Weights of a small GPT-style language model, trained from scratch on English Wikipedia.
Size: 4 heads of 128, MLP 2048 GeGLU, vocabulary 40680, 58.7M parameters.
Architecture: rotary positions, biases.
Training: a variant of Muon for these matrices, 1043M tokens, 7958 steps.
MLP neurons of a small language model. Each row is named by its layer, matrix (gate and up: input weights) and neuron, and shows model dimensions 304-399. Each number is 200 + 20 x the weight over its row's rms, rounded and kept within 0 to 999. A neuron's up and down rows have the sign that makes its largest values positive.
After each neuron's rows, "fires in" lists the words (lower case) most often at its 100 highest values on Wikipedia text that the model never trained on. A number after a token or word is its count.

L2.gate1479,177,221,181,215,207,185,232,174,213,201,179,217,218,182,214,214,247,218,217,184,203,218,189,216,213,192,203,233,206,234,268,200,175,185,206,237,202,238,200,161,206,204,236,234,173,182,205,242,162,226,213,199,193,176,195,191,192,205,210,190,178,248,191,197,153,188,227,228,183,195,182,191,197,216,186,184,213,199,199,181,196,178,176,218,181,164,201,217,224,206,213,172,196,227,195,175
L2.up1479,215,211,195,172,184,183,215,208,218,214,176,229,218,195,221,199,190,162,165,205,203,209,244,226,196,207,216,186,214,202,185,194,157,203,185,175,215,190,197,194,192,187,170,201,229,200,195,224,223,203,197,208,202,167,242,176,175,212,157,203,220,173,202,182,193,222,207,233,181,213,254,203,194,223,215,211,187,182,188,190,224,231,226,186,177,195,182,245,170,193,203,201,181,211,223,220
fires in: "married" 14, "who" 14, "to" 7, "family" 7, "brother" 6, "father" 4

L5.gate132,210,196,191,186,192,193,232,201,175,221,191,215,172,230,196,250,198,198,195,192,226,235,204,154,222,218,191,200,193,213,217,180,194,171,159,223,214,210,206,204,198,188,227,187,215,188,170,207,220,183,187,167,172,194,226,213,211,204,159,189,186,193,217,235,191,191,181,189,190,214,178,205,207,216,202,148,217,197,225,170,217,168,219,189,193,192,190,213,206,234,195,189,187,207,222,194
L5.up132,188,214,164,197,176,182,214,190,206,252,172,207,211,187,216,195,217,199,217,176,224,185,173,183,189,203,189,170,184,205,212,166,198,196,206,223,193,172,210,203,210,192,196,185,195,203,193,187,230,179,182,214,248,227,246,191,207,256,185,192,188,209,213,190,276,176,218,204,208,197,188,185,210,193,225,210,223,201,214,190,182,200,174,198,210,189,169,196,206,198,192,236,179,205,216,217
fires in: "the" 53, "with" 10, "after" 4

L5.gate1498,209,196,200,181,198,164,201,211,198,182,165,180,182,212,187,231,206,204,205,179,187,231,190,217,172,221,228,150,210,181,217,193,200,209,192,223,194,193,147,210,206,212,168,186,177,183,158,185,187,192,204,172,194,207,216,218,159,222,189,189,193,166,236,195,202,188,223,190,242,221,210,190,179,210,217,198,198,207,212,209,209,175,201,205,203,214,176,233,216,221,202,200,180,235,187,250
L5.up1498,248,184,216,206,167,189,200,173,212,209,212,230,202,221,214,201,213,163,221,227,198,195,179,234,204,182,182,188,198,169,238,211,189,200,169,204,185,173,215,197,212,163,217,205,227,186,183,216,232,191,195,229,194,203,205,180,213,226,199,164,202,145,165,190,206,205,206,194,203,190,165,210,232,213,197,181,228,204,196,182,197,197,185,194,180,205,193,193,214,221,209,207,183,200,190,178
fires in: "with" 38, "saw" 7, "in" 7, "as" 6, "include" 5

L2.gate1380,183,203,199,188,235,199,162,183,223,216,163,166,206,182,206,224,201,191,194,197,221,188,191,218,188,193,194,202,218,222,202,207,236,209,202,147,215,191,175,219,213,182,159,209,197,206,191,160,210,190,218,152,190,223,191,205,216,194,232,185,179,179,219,194,197,228,195,204,183,221,197,202,220,180,202,207,190,203,198,228,195,211,229,214,205,202,194,177,193,200,162,219,183,213,232,245
L2.up1380,175,192,210,206,191,211,187,194,229,212,197,185,201,194,165,159,169,223,197,208,224,193,211,212,193,177,217,187,184,217,186,202,211,191,213,190,158,170,213,188,234,203,197,192,190,191,185,207,144,164,196,193,197,207,193,204,180,195,211,204,208,198,219,178,218,228,187,216,205,199,254,161,187,210,213,163,196,236,210,197,190,196,237,221,180,196,196,214,194,199,185,214,161,164,213,233
fires in: "january" 16, "march" 13, "september" 10, "august" 6, "june" 6, "july" 5

L5.gate865,178,176,216,198,185,235,217,193,211,198,188,202,194,184,187,198,183,203,180,199,191,269,243,198,178,186,186,220,209,215,197,195,226,198,191,202,207,208,201,228,195,184,191,233,197,215,186,206,163,212,193,202,229,192,181,188,149,187,230,239,194,169,203,196,169,263,194,201,189,214,215,174,198,195,201,174,200,200,202,176,209,233,201,240,197,195,197,224,212,178,191,164,197,196,230,234
L5.up865,196,195,213,210,199,201,200,196,213,179,226,175,167,213,201,184,206,178,191,205,235,211,206,174,179,186,176,228,204,224,243,193,190,229,205,207,212,185,188,183,188,217,200,209,190,173,226,186,191,143,227,192,191,195,178,185,199,197,188,192,177,202,204,171,230,196,172,193,201,203,184,167,203,197,199,169,184,192,206,183,184,203,224,229,185,197,187,205,207,187,196,218,176,190,217,141
fires in: "and" 38, "which" 9, "that" 6, "when" 5, "what" 4, "its" 4

L2.gate1128,191,210,197,220,217,186,214,237,198,184,175,184,212,165,184,189,225,192,215,220,209,228,240,191,206,189,193,212,215,208,208,211,193,189,181,194,188,205,202,227,234,170,164,206,164,177,213,186,207,180,195,192,200,158,187,166,189,206,203,211,200,223,218,207,186,223,225,205,217,216,157,198,203,219,193,208,198,189,197,176,178,199,199,219,196,168,211,200,189,180,176,203,187,188,204,206
L2.up1128,218,176,194,207,206,177,231,188,164,209,202,213,186,176,182,194,197,181,217,199,204,229,184,213,230,168,201,192,209,196,205,179,212,233,220,194,167,184,214,198,186,195,224,216,188,196,216,194,219,180,175,159,225,174,206,213,192,209,217,236,180,167,202,202,186,210,202,196,203,179,149,192,192,189,228,196,191,212,219,193,173,217,186,187,232,168,201,153,185,182,188,202,209,219,189,200
fires in: "by" 68, "before" 16, "through" 7

L2.gate1978,207,211,198,168,207,196,237,181,183,215,223,192,188,188,199,182,206,180,183,224,233,183,210,182,216,217,213,208,182,216,178,193,192,194,164,223,209,202,191,233,194,218,211,221,190,237,258,206,149,217,204,167,175,204,239,177,222,197,201,205,192,179,208,188,168,228,209,233,181,210,258,179,181,226,219,209,181,195,227,192,193,167,243,210,196,191,214,245,215,191,202,160,200,203,205,228
L2.up1978,194,217,206,151,230,228,201,182,195,225,177,187,204,205,192,221,218,201,208,210,239,188,196,178,214,186,183,202,166,203,188,225,179,219,201,231,227,218,215,243,202,213,222,177,197,206,227,218,229,186,185,198,228,180,163,209,204,209,186,199,187,205,194,181,189,202,204,165,213,223,228,212,214,237,204,205,210,194,234,208,215,154,218,200,197,209,214,178,207,230,196,209,202,216,196,208
fires in: "who" 71, "and" 17, "that" 4

L2.gate1041,190,211,189,207,222,180,176,204,163,216,212,202,204,202,197,217,210,215,195,153,187,222,182,176,182,183,185,138,176,215,198,173,186,214,192,202,178,206,197,224,213,194,197,182,240,203,213,192,221,223,179,201,170,216,218,194,225,206,208,195,185,207,201,187,184,215,189,229,191,216,225,217,204,200,225,205,198,146,187,182,245,204,184,149,225,198,166,161,184,207,191,207,180,241,235,170
L2.up1041,197,226,178,183,218,180,221,191,231,202,214,156,215,218,235,210,178,182,193,180,207,185,194,190,169,187,198,164,203,203,207,214,197,199,183,202,226,210,192,224,173,206,206,209,221,204,194,204,206,203,157,212,210,178,227,192,211,209,193,185,223,164,214,211,206,199,198,204,194,194,184,186,208,200,214,196,243,192,151,182,212,200,195,169,191,199,210,183,184,193,198,192,210,238,208,229
fires in: "on" 70, "in" 13, "of" 7, "the" 6

L5.gate1143,200,195,187,180,217,198,190,222,248,201,199,195,212,203,213,196,235,169,217,189,222,173,184,194,187,246,213,201,201,161,215,222,177,211,219,201,209,178,213,159,172,249,210,196,202,191,204,167,190,182,209,230,162,193,200,191,227,183,212,214,155,198,216,224,220,178,206,169,197,174,205,224,183,180,216,200,182,195,233,184,237,217,171,186,214,198,235,170,198,181,216,208,222,214,144,223
L5.up1143,191,216,183,207,192,224,187,178,189,217,233,206,194,175,168,167,200,185,230,175,235,177,202,189,186,206,197,212,190,180,176,225,206,199,182,252,202,222,184,186,154,204,176,176,168,211,194,217,198,209,223,232,190,197,214,218,171,230,238,196,200,223,200,204,197,206,215,199,201,217,191,206,198,217,238,216,212,197,209,157,226,190,190,213,195,198,197,169,200,194,224,186,202,168,153,205
fires in: "which" 43, "that" 42, "group" 4

L5.gate210,209,207,208,215,217,204,183,197,181,207,201,188,196,186,178,233,205,229,180,192,206,239,201,198,196,201,206,207,181,194,189,196,178,220,188,194,176,235,196,196,170,175,234,187,184,211,190,229,187,172,192,158,192,199,204,223,165,169,219,183,195,179,145,170,201,214,216,198,179,205,233,191,199,224,200,172,200,223,182,225,212,185,190,230,229,205,191,189,180,204,213,207,173,184,207,184
L5.up210,201,201,199,193,202,213,195,156,197,214,220,155,193,190,199,209,203,179,196,200,216,228,181,200,187,202,171,210,213,201,188,213,206,217,213,202,166,198,211,188,191,206,183,208,187,209,185,212,194,174,229,206,188,193,212,214,163,192,213,193,188,166,188,187,203,207,215,200,222,206,222,187,247,170,184,164,182,216,209,194,217,172,177,201,205,226,205,200,197,161,228,217,210,191,192,200
fires in: "of" 31, "in" 16, "led" 5, "organized" 4, "joined" 4

L2.gate870,226,174,216,192,186,197,202,223,170,179,167,196,215,214,189,193,209,143,184,215,220,203,183,201,209,207,200,206,147,205,238,195,181,224,192,218,188,210,190,206,218,189,202,180,210,223,214,200,186,175,175,218,220,185,197,221,193,230,200,226,212,185,198,232,173,199,174,158,210,209,212,174,236,242,182,215,208,220,198,226,188,220,241,204,192,212,206,199,192,222,188,197,198,223,163,182
L2.up870,204,174,223,215,177,212,191,202,206,191,191,206,229,171,187,210,214,188,261,215,200,237,200,182,158,216,212,189,190,173,242,194,195,210,188,222,210,184,195,207,205,197,197,201,222,176,237,177,185,201,181,210,216,174,206,223,234,164,216,215,168,227,178,173,177,169,237,193,214,220,221,228,193,214,186,223,223,188,225,212,204,214,161,169,207,206,199,197,259,204,276,165,192,147,195,216
fires in: "with" 100

L5.gate1494,191,166,205,154,207,210,157,208,230,201,208,199,205,162,235,200,174,185,194,186,213,177,178,183,201,209,212,184,170,224,190,226,183,228,191,222,201,212,178,205,182,185,204,181,216,209,192,187,230,175,229,201,203,221,200,199,200,198,185,150,159,136,195,215,192,226,214,215,204,217,205,224,207,187,235,199,158,205,202,198,176,214,198,179,220,197,231,210,221,194,196,187,198,202,193,195
L5.up1494,193,214,221,195,209,204,221,204,231,180,223,205,170,192,173,175,209,206,220,212,194,179,185,198,189,181,194,216,168,193,181,179,204,255,187,178,205,200,219,188,186,195,206,216,207,221,198,193,183,229,181,240,241,190,206,191,174,203,205,217,222,223,196,169,189,188,198,169,222,185,217,199,213,250,215,188,242,158,224,174,184,161,195,184,206,242,207,214,223,210,193,177,214,198,202,211
fires in: "that" 41, "which" 38, "who" 6

L2.gate257,201,195,230,222,212,197,190,223,193,213,169,167,226,218,224,208,211,219,196,225,204,212,210,151,185,198,186,214,186,190,205,186,217,208,205,180,199,212,193,234,185,192,195,181,196,201,172,255,185,201,218,211,197,197,189,192,184,223,179,191,204,206,217,202,192,191,214,214,219,200,208,193,185,202,245,196,238,205,212,220,169,237,190,198,208,184,211,227,201,201,204,226,191,199,225,199
L2.up257,177,197,205,197,196,161,175,180,185,248,180,206,199,204,183,211,206,151,171,193,184,171,180,161,216,188,206,231,169,196,195,228,178,214,186,182,188,172,184,190,191,198,230,229,201,211,217,233,170,220,191,210,229,192,218,189,196,217,213,188,233,168,212,190,168,193,222,200,227,164,178,193,195,197,216,196,241,177,205,177,201,187,246,180,211,200,222,175,199,192,206,179,175,203,185,192
fires in: "by" 70, "the" 7, "from" 7, "royal" 5

L2.gate1518,224,203,190,181,204,210,278,189,180,197,178,198,211,190,182,239,216,201,205,193,182,223,194,224,194,206,204,207,178,204,210,203,197,210,221,241,178,215,242,228,221,236,205,225,179,191,163,203,198,185,221,215,203,233,215,195,174,199,180,190,215,213,213,169,206,221,190,209,224,205,222,215,185,238,184,200,191,182,245,201,215,188,215,209,169,203,212,203,211,206,202,199,186,174,226,218
L2.up1518,185,175,212,202,162,206,231,224,223,193,189,219,222,222,168,176,204,195,236,193,171,222,212,171,200,209,224,187,194,196,226,219,219,209,197,163,233,227,205,219,177,187,204,221,209,151,198,202,246,229,233,215,168,204,181,166,182,204,212,207,189,229,202,201,177,230,202,182,222,211,234,215,212,197,187,210,209,214,172,205,194,205,203,199,195,217,218,207,255,179,200,169,233,186,196,203
fires in: "no" 23, "of" 17, "much" 13, "with" 6, "any" 5, "enough" 4

L5.gate2012,193,214,188,160,229,203,234,210,218,198,200,215,234,227,242,185,187,179,175,218,231,193,225,204,226,195,194,205,262,197,208,222,184,203,171,209,201,167,191,189,193,175,197,206,189,220,202,177,193,212,213,202,196,184,144,199,210,184,217,188,216,191,203,177,216,161,193,241,233,201,201,197,151,203,223,188,163,195,212,165,217,174,179,194,202,204,181,224,174,213,218,203,208,187,221,181
L5.up2012,206,191,199,203,200,164,231,171,219,247,191,218,215,191,142,204,194,181,213,193,224,238,194,191,227,224,186,230,158,246,227,211,201,189,186,182,235,220,209,224,188,178,210,216,206,180,209,222,212,210,195,191,198,183,207,189,186,205,225,178,166,189,210,206,194,216,228,143,207,162,247,199,197,204,181,198,205,210,201,212,221,153,230,194,219,225,191,203,218,194,206,233,192,188,187,220
fires in: "and" 33, "to" 20, "before" 10

L2.gate1817,232,216,213,165,216,196,171,228,197,218,209,185,214,180,178,213,233,217,159,173,220,223,191,185,204,188,189,232,183,193,177,182,207,227,242,216,219,244,224,197,195,219,194,205,201,203,243,207,216,189,189,189,212,154,200,183,194,216,195,178,213,214,226,184,194,210,214,215,189,220,200,194,201,189,193,210,203,208,212,162,215,214,193,188,212,218,206,194,223,224,205,222,208,143,183,182
L2.up1817,232,200,205,175,219,200,198,222,231,206,206,192,244,182,211,192,208,227,223,188,198,231,175,195,179,255,175,229,195,193,209,190,228,188,214,176,179,185,201,196,171,185,199,207,220,214,220,167,160,239,220,198,206,182,195,190,246,212,199,205,177,210,185,216,200,213,189,190,226,220,151,173,168,208,207,179,178,193,188,169,206,216,196,187,192,176,195,219,173,200,218,188,212,196,210,203
fires in: "the" 19, "for" 15, "in" 11, "won" 6, "led" 5, "record" 5

L5.gate1099,203,191,185,188,211,171,182,214,192,190,175,208,184,189,199,219,200,178,224,182,187,223,226,220,154,197,171,167,226,174,176,207,197,192,198,223,201,230,178,209,179,204,197,206,174,196,223,200,203,218,193,190,189,195,168,211,145,189,197,192,190,201,183,207,196,176,218,182,245,218,228,220,214,216,190,208,174,217,190,211,221,198,189,211,203,162,221,223,215,181,164,171,190,198,204,184
L5.up1099,163,220,185,214,175,186,186,135,210,193,237,190,201,198,183,214,235,201,178,190,183,212,185,168,210,167,177,209,175,203,212,177,219,212,169,170,165,186,203,198,154,193,195,193,197,198,197,197,218,187,195,233,225,194,206,206,207,221,218,203,198,166,210,189,189,205,254,201,196,198,192,201,201,172,204,203,190,228,195,164,200,199,219,175,145,194,207,166,230,204,191,190,192,205,223,192
fires in: "from" 44, "in" 25, "by" 17, "through" 4

L2.gate258,206,201,217,196,213,200,219,177,182,203,190,209,184,171,187,180,191,186,176,238,200,218,219,178,206,224,204,166,181,220,175,208,202,201,243,189,198,189,199,201,204,160,210,188,193,213,248,222,167,199,184,189,216,192,177,198,187,195,190,183,205,191,223,196,182,170,181,236,181,195,220,172,202,201,170,179,218,211,186,246,191,155,196,210,195,203,203,201,206,195,219,179,236,210,184,213
L2.up258,178,233,204,198,221,193,164,203,192,233,212,197,189,193,184,229,197,221,195,205,193,190,204,206,203,206,197,211,183,236,170,216,181,174,201,219,182,211,218,198,196,190,241,211,194,233,200,202,230,268,200,213,192,207,234,167,163,190,205,248,238,207,205,234,195,171,206,186,223,212,204,188,185,197,200,183,213,193,171,209,188,190,205,194,191,182,200,235,188,210,195,195,191,195,160,192
fires in: "and" 82, "as" 7, "or" 6, "with" 4

L2.gate41,214,216,157,173,201,219,229,219,178,203,226,176,188,219,218,202,182,170,198,191,200,207,235,176,191,189,195,198,187,204,190,219,194,186,179,175,186,207,182,194,220,184,225,201,220,221,240,206,180,154,256,206,209,154,233,209,180,206,181,199,205,190,216,184,223,161,223,205,196,207,177,220,207,188,212,201,201,226,244,189,197,207,200,189,224,187,223,212,219,206,177,184,158,178,240,196
L2.up41,222,178,206,193,192,239,204,199,165,220,186,210,203,190,207,218,183,194,215,169,165,223,209,218,241,191,230,178,191,175,209,185,205,184,190,232,216,193,203,199,215,230,201,197,199,232,180,188,191,175,180,236,208,230,178,202,212,201,194,183,207,192,222,180,191,201,212,242,207,196,226,202,204,236,160,224,195,198,238,216,191,218,186,254,199,218,217,211,210,194,214,170,173,225,218,205
fires in: "to" 64, "of" 15, "with" 6, "for" 4

L2.gate1691,224,216,195,232,215,194,231,195,200,228,160,213,186,214,214,222,194,180,205,193,200,201,200,245,208,195,196,212,195,168,196,192,185,226,217,192,194,184,185,191,147,212,247,227,183,214,226,222,169,208,219,169,188,190,170,171,223,204,190,213,164,234,200,177,194,196,204,210,191,203,191,175,226,166,202,218,207,207,185,209,234,218,205,158,187,202,200,198,259,192,207,167,210,220,182,189
L2.up1691,182,218,222,189,212,216,236,205,177,201,193,198,196,139,274,232,207,170,169,201,211,170,204,193,184,204,175,182,212,223,228,187,205,218,215,170,210,168,185,176,189,179,194,188,182,227,186,201,199,192,194,226,202,175,200,176,216,195,194,239,181,230,180,170,193,178,226,239,194,184,193,153,181,177,196,190,207,233,203,208,193,217,188,172,178,203,173,213,198,212,230,210,226,166,189,173
fires in: "to" 78

L5.gate999,190,207,213,199,226,220,213,209,211,210,213,186,232,191,184,222,172,183,228,217,207,183,167,194,207,217,199,187,222,186,222,214,179,195,216,204,213,200,212,227,199,206,191,243,187,189,197,202,182,187,205,195,186,212,169,221,277,190,216,201,179,219,198,195,198,181,191,223,196,204,229,219,211,184,212,224,189,236,192,217,208,224,175,234,182,197,207,183,196,181,211,196,207,168,187,199
L5.up999,216,236,192,166,171,240,192,205,204,197,206,196,217,236,194,179,194,191,187,186,204,201,181,201,193,202,205,203,225,198,241,206,201,184,199,209,234,238,231,186,187,240,170,173,214,151,190,223,201,170,230,185,172,212,166,194,201,206,190,199,189,188,174,196,195,215,211,223,193,228,184,187,237,201,216,222,197,220,198,175,185,204,224,258,206,202,174,241,222,212,176,204,179,217,216,182
fires in: "of" 25, "to" 18, "on" 13, "in" 10, "under" 8, "by" 4

L2.gate856,207,232,240,216,203,190,198,192,181,227,186,202,197,244,200,210,200,195,226,206,215,248,220,206,185,161,162,183,188,165,193,204,211,208,197,208,205,219,202,204,230,200,216,247,229,182,241,187,167,220,199,224,196,192,180,147,190,185,207,170,174,215,189,251,228,189,197,204,204,168,206,219,198,156,220,198,199,188,182,177,212,205,216,205,195,210,178,198,208,211,214,185,211,199,183,202
L2.up856,217,179,231,192,168,214,195,203,184,179,199,183,202,211,241,177,179,201,186,181,214,214,183,192,200,188,180,196,181,173,180,210,215,182,186,183,208,201,217,165,168,218,191,187,212,198,219,235,171,222,237,179,219,204,196,195,205,183,197,195,235,183,181,220,252,219,182,201,212,222,169,201,201,210,199,213,190,185,189,178,189,214,205,192,215,233,189,226,210,195,202,176,206,178,209,175
fires in: "for" 28, "to" 23

L2.gate1452,217,189,179,193,211,228,211,162,164,189,194,204,198,190,208,212,182,207,220,172,197,180,212,173,181,179,189,174,197,173,209,185,198,183,200,224,222,220,167,209,210,209,198,233,214,200,223,198,178,206,201,194,189,221,192,229,203,211,222,192,187,221,209,190,216,221,218,220,227,196,238,233,237,209,204,190,218,167,212,206,211,153,217,191,175,173,202,216,220,206,208,218,200,197,170,214
L2.up1452,205,181,206,169,199,179,179,207,191,154,200,213,183,234,188,219,196,218,171,209,229,194,206,204,198,238,204,200,160,187,181,204,200,195,189,187,197,229,225,225,214,204,219,191,225,233,183,197,206,199,199,219,187,194,209,233,248,203,190,205,186,207,211,183,186,217,194,187,192,182,243,218,211,203,202,192,217,191,201,238,208,187,217,194,176,213,228,187,220,210,199,224,195,210,219,186
fires in: "and" 91

L5.gate1260,240,196,195,167,222,162,193,182,217,231,194,210,226,202,219,225,164,189,211,225,186,162,218,172,216,193,188,195,175,188,196,209,208,196,205,183,182,169,169,185,192,213,201,188,211,194,206,196,225,210,186,202,183,210,240,181,180,193,237,182,190,174,192,211,190,208,198,195,217,214,178,179,208,196,216,215,181,219,166,195,197,210,220,200,213,250,193,243,203,217,194,192,166,187,201,215
L5.up1260,153,228,185,207,240,199,171,185,185,196,194,191,212,242,205,179,197,176,191,180,195,221,221,180,187,180,216,173,223,232,214,220,191,200,156,219,191,210,191,200,127,161,230,231,254,182,213,211,195,218,174,201,213,207,207,208,197,161,207,212,215,210,211,196,181,229,177,209,176,189,217,210,205,234,187,191,174,215,182,154,226,189,204,228,180,198,190,205,190,222,202,192,195,194,183,163
fires in: "he" 38, "she" 32, "it" 24, "they" 4

L5.gate115,187,194,199,207,213,224,187,189,223,211,181,208,183,195,192,222,194,212,196,222,221,194,201,249,196,218,193,182,220,192,181,246,201,190,224,201,183,186,179,210,199,190,210,202,209,227,179,177,179,220,212,199,199,191,181,186,186,206,206,191,198,202,190,227,189,173,206,197,234,218,206,205,195,185,245,202,192,207,225,175,196,207,213,193,230,174,202,212,223,216,221,174,156,161,196,172
L5.up115,209,206,223,204,164,181,224,139,218,227,161,178,195,209,204,204,183,194,213,193,236,191,216,244,191,205,198,221,190,220,172,231,171,214,185,203,169,192,200,179,155,185,212,200,205,200,183,226,195,176,174,205,215,208,179,216,191,200,218,238,169,187,165,190,183,203,178,209,226,206,190,188,219,211,201,202,171,210,189,239,222,194,199,197,214,248,199,161,206,205,201,228,203,238,199,228
fires in: "be" 20, "of" 12, "to" 9, "as" 9, "would" 6

L2.gate12,203,227,189,176,193,228,193,185,202,178,204,217,160,190,189,228,186,194,189,219,218,199,220,186,218,186,191,181,215,192,199,191,158,214,171,211,212,206,166,222,228,213,216,183,204,195,200,209,191,171,211,225,199,223,245,158,190,209,163,200,219,228,227,226,208,233,182,235,203,179,213,190,185,186,193,205,195,217,179,182,183,224,218,184,201,223,219,218,214,181,218,158,188,200,234,212
L2.up12,206,239,192,191,223,182,219,179,231,192,196,181,233,205,193,181,232,203,205,161,185,203,213,218,206,206,224,185,193,177,177,208,186,209,206,248,206,195,187,186,197,152,206,182,210,219,217,247,220,203,213,196,219,193,223,209,194,189,193,214,169,163,185,205,166,164,193,166,191,199,221,167,198,222,172,159,209,185,231,202,194,198,200,180,211,204,177,187,172,210,222,170,195,219,176,227
fires in: "he" 45, "it" 28, "they" 22

L2.gate1967,217,211,181,176,182,164,166,169,198,208,199,202,212,151,190,179,210,223,199,187,183,192,220,192,177,198,177,172,254,215,208,182,205,209,184,210,184,167,182,223,196,182,199,195,217,185,193,184,212,185,207,205,201,201,210,249,182,197,168,200,232,188,194,171,212,208,214,201,202,182,186,209,203,216,191,211,180,190,212,205,221,197,195,219,211,222,232,225,162,166,214,230,170,187,203,192
L2.up1967,225,224,194,158,244,209,178,181,178,196,241,232,222,161,178,161,188,199,212,198,205,209,210,174,205,211,197,216,218,225,211,199,239,211,212,197,175,241,210,140,216,199,202,207,194,185,190,163,155,221,181,192,185,208,196,192,170,202,179,208,233,199,225,212,224,232,209,193,245,226,181,195,192,185,180,203,209,202,203,215,206,182,187,229,171,201,198,223,176,202,192,205,180,217,221,224
fires in: "january" 18, "september" 9, "august" 8, "october" 7, "december" 6, "18" 6

L2.gate250,213,194,206,208,222,254,205,194,222,201,237,152,210,209,177,207,220,187,246,181,193,212,198,173,193,193,197,226,169,234,169,195,189,166,203,217,225,196,203,185,206,191,210,216,184,192,214,222,197,191,171,163,195,257,224,167,180,194,215,190,200,197,196,207,214,194,167,230,191,206,232,185,181,170,175,236,206,185,189,229,189,187,197,243,191,177,231,220,221,193,251,174,224,174,219,221
L2.up250,221,217,173,160,199,185,189,184,214,214,200,215,209,192,176,196,204,198,174,195,195,212,213,226,212,218,150,208,208,239,172,202,206,186,173,191,179,234,207,195,213,189,213,189,165,224,189,233,200,164,176,203,210,240,178,193,187,218,208,216,201,189,205,178,194,174,194,220,200,199,185,184,189,202,200,188,217,214,204,202,196,196,204,211,175,189,165,180,175,183,223,197,190,186,197,198
fires in: "as" 31, "and" 21

L5.gate1518,186,199,182,150,216,198,213,193,216,219,191,235,165,188,218,222,197,222,203,174,191,188,178,191,193,175,201,181,205,184,198,201,162,173,219,202,217,187,163,221,242,176,210,182,191,174,193,202,199,224,171,192,197,173,224,155,228,176,219,198,195,214,217,182,187,189,197,207,218,180,228,213,181,209,172,224,231,191,234,181,202,195,220,209,187,184,193,183,246,197,203,187,180,211,184,198
L5.up1518,179,189,197,195,142,164,217,175,152,196,216,190,151,208,195,218,189,197,183,223,188,171,194,175,180,188,211,190,186,204,213,210,187,190,201,208,188,189,212,200,227,199,179,195,211,215,244,213,202,191,210,189,180,247,214,182,172,212,186,194,195,179,200,225,178,240,204,202,224,199,210,203,207,208,149,205,177,204,189,191,210,181,219,172,221,212,187,202,226,190,199,219,185,174,203,211
fires in: "of" 18, "with" 11, "to" 10, "during" 10, "after" 8, "as" 6

L2.gate907,215,200,198,186,260,156,195,227,165,252,176,170,195,208,232,236,189,196,220,164,194,186,190,168,229,197,196,182,204,208,226,202,182,181,181,192,196,223,182,239,242,182,205,161,166,212,238,192,253,188,210,181,225,183,181,201,224,212,228,223,234,215,165,201,186,220,196,228,203,194,193,222,208,201,227,171,209,198,228,179,205,211,220,204,187,195,221,212,213,214,214,212,184,180,231,210
L2.up907,179,199,220,199,197,226,189,218,187,194,203,187,200,185,212,223,204,179,222,208,187,225,216,186,197,165,182,202,220,197,183,211,245,166,225,216,202,215,213,204,220,178,238,259,206,170,189,193,199,186,196,171,241,210,187,230,203,207,182,205,204,233,208,220,208,243,215,184,189,210,194,202,193,192,194,204,209,197,206,214,210,186,193,185,184,221,193,167,222,207,195,171,185,216,202,205
fires in: "for" 38, "best" 29, "via" 5, "with" 4

L2.gate85,221,171,188,174,221,183,177,178,206,212,214,227,164,221,200,197,209,226,228,174,207,211,215,203,200,188,204,198,186,214,169,175,219,173,200,185,194,186,192,159,213,200,176,197,201,225,169,215,192,195,221,168,148,215,171,186,166,201,181,196,172,191,173,194,220,191,187,232,201,209,194,211,234,216,214,203,236,221,163,210,220,207,247,238,203,226,195,171,256,208,197,203,175,189,173,192
L2.up85,196,210,216,162,208,201,200,181,191,205,216,168,168,234,230,202,181,207,181,193,218,158,238,185,225,221,211,191,165,204,168,233,182,186,158,220,196,250,195,193,169,182,202,232,201,225,240,191,193,186,186,188,173,225,188,189,184,181,191,211,228,166,209,188,180,201,199,182,211,217,230,201,240,221,215,204,222,208,205,222,181,237,218,176,197,222,206,194,200,200,185,227,218,174,183,207
fires in: "as" 25, "is" 23, "was" 11

L5.gate1751,204,208,192,193,199,213,243,201,241,198,193,187,186,190,190,193,172,173,210,224,186,196,229,204,232,184,203,178,193,221,186,180,171,204,222,224,198,221,177,222,199,157,185,216,202,257,186,187,198,213,189,215,213,220,209,196,189,221,240,194,182,190,221,209,230,165,204,198,214,223,190,201,210,219,215,160,197,211,201,194,210,168,218,213,211,203,210,211,234,209,214,205,195,170,189,208
L5.up1751,195,203,217,191,188,214,244,194,255,187,197,193,176,197,199,179,209,208,221,206,212,183,215,219,205,159,194,184,182,203,211,185,162,189,211,199,174,231,144,243,157,192,204,203,199,219,203,198,200,185,219,191,228,199,196,204,186,204,217,188,203,206,232,183,182,191,183,235,190,217,177,182,225,212,191,186,215,201,198,176,191,182,253,194,223,174,219,224,211,189,224,183,187,182,181,203
fires in: "but" 16, "however" 11, "to" 10, "that" 8, "and" 6, "on" 6